From a checkpoint of a small transformer trained on Wikipedia: 2 heads of 128.
MLP neurons of a small language model. Each row is named by its layer, matrix (up: input weights) and neuron, and shows model dimensions 32-127. Each number is 500 + 50 x the weight over its row's rms, rounded and kept within 0 to 999. Numbers have three digits each.
After each neuron's rows, "fires on" lists the tokens most often at its 100 highest values on Wikipedia text that the model never trained on. A number after a token or word is its count.

L22.up174:495481546502408437478540480394625536511569606458519522531512515588586427515506523572590519522600452520468410502573484428539506480451538404484506519502485526506516418457599436557503482480560544473488508493547463465526529398563572563380469406474475528538534605533473539504453531522494520441
fires on: "1" 31, " " 24, "2" 8, "0" 4, "in" 4

L19.up869:472548508543528452486542462421526554405441489555523616482355560535513485477579546436599552465525544542566491481514450399442453483472469504489481501503505412496533476454587450589496501557534525515500457555509604549475467494441520560551505510449511463545550516481551487572459445522479593500
fires on: ".\n\n" 38, " N" 15, " T" 9, " Mar" 8, "==\n" 8, " L" 7

L20.up223:442515550482489443492513490476451524470449508511500528457594597503516462494569494482516550539444569586582537418422504564510513424466553483527506484436623507559423533481610476445576524460517510424434568545466543531506501579438520616480434480480441552532422533485422521520491562453591467533
fires on: "ed" 25, "ive" 9, " for" 8, "en" 6, "ent" 6, "ing" 6

L3.up145:478461506551530548407507557615530468538374436496434542564558491461412391569498479477483455595439443585482539485466474464517544484518560517483588593484495450467580535509588521426485485541493550523481524481515437485518456427419506534550455550465553477561469466482490541534496478530461632446
fires on: " le" 86, ")" 14

L2.up601:437486488496460442500424465525526546499555510441534583581548481509512521532564411527426404463573521430421534423475459453525545437508570477415569505515502473541466492489489468479504564559465486462498537471541577515479458435387503503446556527552479411502478475481555508431517489592456486512
fires on: "ers" 36, ".\n\n" 17, "," 7, "um" 5, "\n\n" 4, "ag" 4

L2.up37:473458483531513528484486561532491487446554505533551496484515377415485489536509613520413467509442548482477451473555444564538529477460512523576522549466500467534531474430453430381474530525437504505536457486460491566388553531503537445563539536440464460527564495520440515450525494501576545564
fires on: " a" 82, "," 17

L21.up978:423449579516471433487496597478500492601485566495460478486526454591523438487448597512424462458500520455428481537421518480548446471521536533519560573575594405521431468580517537557483585585510427516485524467602535491482478503470511474563446504478427496424605453498502426561516450461367512541
fires on: " l" 58, " le" 11, "l" 8, " L" 6, "el" 4

L22.up395:517519542572447527439504392447528512379567493485487525479490520534454462435456580541586562443524490537460441553516412363377535598491508455551561524515513464550563510468434509560518430542495389546471473456532490489501480536454552559500526472392455503401454503455485526544576453409527477504
fires on: " h" 42, " l" 29, "il" 8, " wh" 6, "am" 5

L7.up731:521498530451475455571470422515597570444464451517577499535482549497488520642489427530493572496523484526511540522548457508519481521484465433550435513565463489443476591533506458508596538470525480440518469568446476522481576446528421539537516460532462536485570475586542528506513499547503559560
fires on: "ed" 18, "or" 16, "ra" 15, "ap" 6, "er" 5

L19.up539:554475507461442452472503515486437526518484527556513480516337467514452526504482518464491521481579493530469573419429499535486414520451503547503589476464456502402535493524582524500484488423540524435526532450539481550500503555557519617526476538475584527467622432556433454541522519528477454465
fires on: "r" 20, "it" 13, "l" 9, "p" 8, "s" 5, "y" 5

L3.up413:449510531583550520471540530562529527479390439545477490511536466491525446539493571512507490590437445525460481511522479560566537488526460581536584532568505482454534400510556566443502476494427540510507555481573521430506443435495497428544452477541505544526520426473543456500555451411567587510
fires on: " le" 33, "re" 21, "s" 8, "d" 7, "t" 6, "l" 6

L20.up602:460500570511498503585433464513498523488467442375628622436575504504548515487574496489547522407515438471539422482473548495442556450501547588540496459512508501528498477514527526536441508392459464492468474470498510484561521488487360418448463565469540481503427523512449583530465476513531487562
fires on: "\n" 59, ")\n" 26, "==\n" 5, " pro" 5

L21.up105:547515385534541577523478511492487505476449495553545559510528401422507546573470556492461505539461529473443465518475506538538529453477499617570498564413386531430509493440440522522552468538490458511559493491467486470441459562456579497402530555394462546519399531561409527511542487433404378481
fires on: "," 63, " a" 24, " to" 6, " in" 4

L22.up713:514569485466565527426514490536505553575476497517484632471529540470553507495520442561518475541474520468459485550566456516526502464492585490470528469451396471466540511453453457608475419532497410440566529527472515489441483445453490575530538563406478489560521465519557510439548467435559576537
fires on: " and" 25, "," 23, " or" 4, " he" 4

L2.up215:470497475515431487462504460494479575433474574513426410530532473448507603574484488508461553496516500454473469509480550508496476529544433528560546553489441622411419507515488449479506513526507459528543468473563499588458504459517542504502583422484492502473448535508465544527544497609478523557
fires on: "s" 44, "S" 43, " S" 13

L2.up809:405414541521479469488458471508536544568449500523500477503503600434381443581435380598531479566586487489387533626470488474542568540484456356479568597505428506438442455537483498558480469583513591497431589409496512525437499411480561527525466500523522470550543586508572517530589518537465554506
fires on: "E" 19, "S" 17, " F" 9, "Z" 7, "F" 6, " S" 6

L20.up380:518410511590552550394495533449527464493538532547426536511489487573613494448447452463564462550506471518478461529481504402496514569454458542520544558602538395616460443455493498535470522549461439535484445466561549459396610541432550472504436534491446433425503515487474539531564524537489495470
fires on: " h" 51, " l" 17, " H" 13, "l" 11

L2.up620:474525548482536512501561563600582524498425479495383509549527481505439384543458545522576470562464491497407487449583510495530546510506534566406574588451520421480469498501527580418400514474478527517442508492527474506556511494500583602623501569536448440564453492541514529536501506505557598485
fires on: " le" 85, ")" 9

L3.up419:449491536524540451553503492496479575400463537485436484486538472407508590566466496513486588423531496448573484517458572432455522532491497577529531516510426525481461542545536499532507534509539508544583482415474523580536500420541506501482448450508540518511525538494464537484596467507458527580
fires on: " s" 60, " S" 40

L19.up293:520485594489532558496537407511567491480575435499577530448528506549456457502541554452496505554527485465520491398548450512495455406407536573522505452489496421502492545501583476500417521503490554511464440523469488445566519498505422537465491549521512500444470463535535467449519503517483536532
fires on: "\n\n" 31, "\n" 19, " " 18, "1" 10, "C" 5, "==\n" 4

L19.up973:441526509612505553488551518511512438502520420532532520578581527505500459514528595535548593465566501445481512515512507498479533461550544618458551451490497430492581426428463422470494498512407465482468486528602538523469452551540458475630451502501517522486473466508526622462505518608530481487
fires on: " the" 18, "ist" 16, "t" 15, "i" 7, " t" 6, " T" 4

L20.up57:488488529471512477424472415477410546481445438476475496388500571579482527573414492482503593491518485477517524489434469528510478448488542392541498549483529431505409575558516447488433559566470477469530494532439469523442548454508479525426466530554412477513503535509485559483430467489571527532
fires on: "ed" 26, "d" 7, "er" 6, "ies" 6, " for" 5, " " 4

L7.up972:497490554500418555561455485361510498483526447594506503481477425534485463551494443540502490610515468433457409609530571527484418478451479572474500522501513560457411566483453579487573524489455537529509500452513517425531515421502588461472513424561543511495539482505505514558513511524585440395
fires on: "0" 32, "al" 24, "5" 10, "ic" 6, " of" 6, "or" 6

L4.up892:454467400437571522482437480522461463436471469544499503616426528507520516572498477440439479514473491506450520526452552546443513545460465494499517501440494485534424538392449527507526481535508459530490530368521495463510512502477489448538487554549457516458485373499445525519499472490480483460
fires on: "ill" 18, "ical" 11, "ary" 9, "ound" 8, "ing" 5

L4.up732:527391464505454616507437416457452550488474436554545506509526622504431465496511524506539507479505520486447519611514504479517490503474512495480517507498473471378485500556510470455471513567496536515526510453559574484466485455556579539443488424351496474433581541450572458438591407505437500428
fires on: " F" 13, " S" 12, " L" 12, " th" 8, " f" 7, " T" 7

L3.up690:489377587479476545499541507591537513521458503437497520599485446444463486504401434533473557515473509528442472488378482551583524485537463524528528653552534546518527470511524523450426512573517596581511436551531485450579463345456543539492456535491501510570510491529526482534531442504481454417
fires on: " le" 67, " L" 27

L7.up984:526552529463510580422497496534551441489515480543516458430542415496477491487448559393520397529495498439510513502576498484554490521498462511459556509527530454508468458533496478584383488505473492545506512520485579520471610510488535523553400484453412523503431432449502504526466444485502618555
fires on: "ro" 55, "ol" 40

L4.up52:563524518423582527479484479493452571433441513510488419455430455406531597517481587452574548467609473391557552522574530514488444532522443599530519449462479437453545516544514472487525550496494501532486629494525523490540456446495551569486482472503495508466519492520443512518583514497490481444
fires on: " S" 54, ":" 23, "s" 13, "S" 6

L3.up236:404495457453453517481371545505436566497521517562416444475469490508524493524516541494494457563434479612409411510556511453452488532503444495574492457491523490461346553450498505438553549458537450451574545513560547482395502502497551480457437601443412547472434453450503592570463440560564519443
fires on: "ill" 100

L20.up284:569475477598557452461524515566460511485522576469579464487530499535449573439481457436516427508537443452475464454438578493494424574577483437619509511539569481449589540455525547455499483594572562435508447536536481415425482483495632533405506459497471446391507527551520497511532551450483429492
fires on: "w" 27, "ow" 12, "l" 10, "ur" 5, "s" 4

L2.up507:410517542471474510452548430504513531532480493557536453498441527594354470540463431497578439479559514459488483549564511399525615523517538445428448585436477491398537513447471533477481529473595592473548578534504555458440465445525507442486444439447534475535463546547511510565510546561535504540
fires on: "S" 44, " S" 10, "D" 7, "R" 5, "d" 5

L19.up213:352479495468474579493593459462468665447476484436553487475455432433503481496489533402453517574526493461507547521521526414556429449452539509501523419542527489546451446436435467461508517444450456497501502391512518495465402465367525468431519524611420505502470499490499443520488429545478448468
fires on: ".\n\n" 30, "ed" 23, "," 8, "ich" 7, "d" 6, " that" 5

L20.up64:529520405495431491529457464582431545385424600528398552491518479464437614609462497551510545442525502413544591536376589518587536534511537512563489513505386460556507530482465493512505429537486592584472517551472474492466434466549478500498473547497593533480489481542491514436543489528511523506
fires on: " s" 50, " S" 35, "S" 14

L2.up879:551515387496404511481454470537485419459473429504479425547528433488589466518438496577513516546478571471482560494518464490620509511549471503448499534427539483535455516520494450533418506564499583475553492546524472540439553455409526472539450531493404474547487556479533553500507429504414511466
fires on: "ol" 100

L22.up611:518447508560452526517509502550441572435469539467508509501442410565484574423480537515574494454470566476535497509515480511520489546503456463533517506550480476504539469460498472446469567512530449465545386516616517504434495476523517557468414372452545425482614437444484518543523408522472429485
fires on: "ou" 41, "k" 8, "w" 6, "ate" 6, " be" 4, "ur" 4

L21.up95:515424494493459546511591559470479456491566575380515417495516495588575444538562486537598492620493518435455485455480503448465508460429551530466527507464523477494494441518562472567521583412458515460520522447422466483482473513581500485434502505548482452494461464442483490513509561469430538487
fires on: "," 21, "0" 9, "6" 8, "2" 7, "8" 7

L21.up304:492587495496624539408464573579566469451462528435542521440535556461477479408420570486440519561508513406529557505504378499423507587451463450503561504466586452554424467432515418484415504492468401484460475515547537509500458547426564518571417588499477481598487522500490466515510497420407622517
fires on: "ol" 32, "il" 27, "uc" 12, "c" 7, "ou" 5

L19.up417:500505529506490527478477538517617480489408479577531464444467539549471529436571537496399460510427495547405483579523472410487512528551504562440546487448462429576457460482542426492492515569415544547388464534475527387457370448510493547491582436385397510505548504494496462484561566571522438460
fires on: "u" 22, "g" 14, "h" 14, "j" 10, "a" 7, "i" 7

L20.up526:522537527439497511506405554533404475540434571504463455526505473498442448518497420485505559431478488504452528426487539535494500595466485474521529486618453499483505507493513492479466510453445544523526518417593569573507484591515523609536403569481565618510499564573484489576452478498502478545
fires on: "c" 19, "ec" 18, "s" 9, "r" 9, "as" 7

L22.up648:493444584505555571529576410476530456522461441517524589460547474653576446516529595497543493554465445600550565401476469589578489446534495484478531444451495519455504491435565442518466559492510521493537386452588582458429530532520551490470494445490480468503513493511435567458582566435525596611
fires on: " d" 75, " D" 6, "." 4

L21.up386:528486457456456621548509506445464472480455479520413544445420496596555402528488506470526544481479564459476471517519463433496479486537463545496500448505605487439445514456504575464531481496468448533504441554466423462545495469444601521499521431541536397498604528462499438496495497584539519434
fires on: "al" 34, " of" 19, " U" 9, "2" 6, "ac" 4

L3.up548:565560501469586538511591445494633503435501477524550548549561452476524423436514542404529497545454485521491482429453503448516425450548524549560539500530492452477557488531524534461449564424448514505569463373547523560473522551495492431539552546503431475581550426442474567501502497470464390611
fires on: "." 54, ":" 30, "?" 12

L22.up11:571559451534490490521429490508483487528565379509558518398520533497538471630518551540526473567472513559423504429466470419448470483489525561517503589493528515555477496434450519551562551510505439557546510505484519436563555467511527524453553552408516423496540582498524554529455466489368456563
fires on: " con" 22, " a" 18, " be" 11, " pro" 8, " in" 6, "an" 5

L3.up627:549446561542505469437533505488546604483429584503552438501534555419491553543522527491466544426538563419486466546550536550419482521536547538547512493483438467530428561541499498483458590471442547488590418504455474511538532357546475484477460477543406462416465472510441465476601525571412568591
fires on: " s" 30, " S" 25, " T" 21, "T" 11, "O" 5, "at" 5

L22.up1008:475485459526571518439507493479480488572510504516427556427587455505567517426493468531505521460558560418466539462402486461410541527555648517485523418507450459488580519486534497530499524505438398468552511512542469427562595439575451503552539508494488445430483475414500570471621404439430537583
fires on: " and" 44, " to" 8, " by" 5, "," 4

L20.up424:452465471574553449464489577441486474496513474520488435529515459390528498438437501442539555603440484542475564556506425498569471494433469550630552509553480525565427502465525472596535460560456409547591490544556580529519506518541533541512540470523481473431554469491411520468495504376473443501
fires on: " h" 53, "l" 15, "r" 13, " H" 11, "a" 4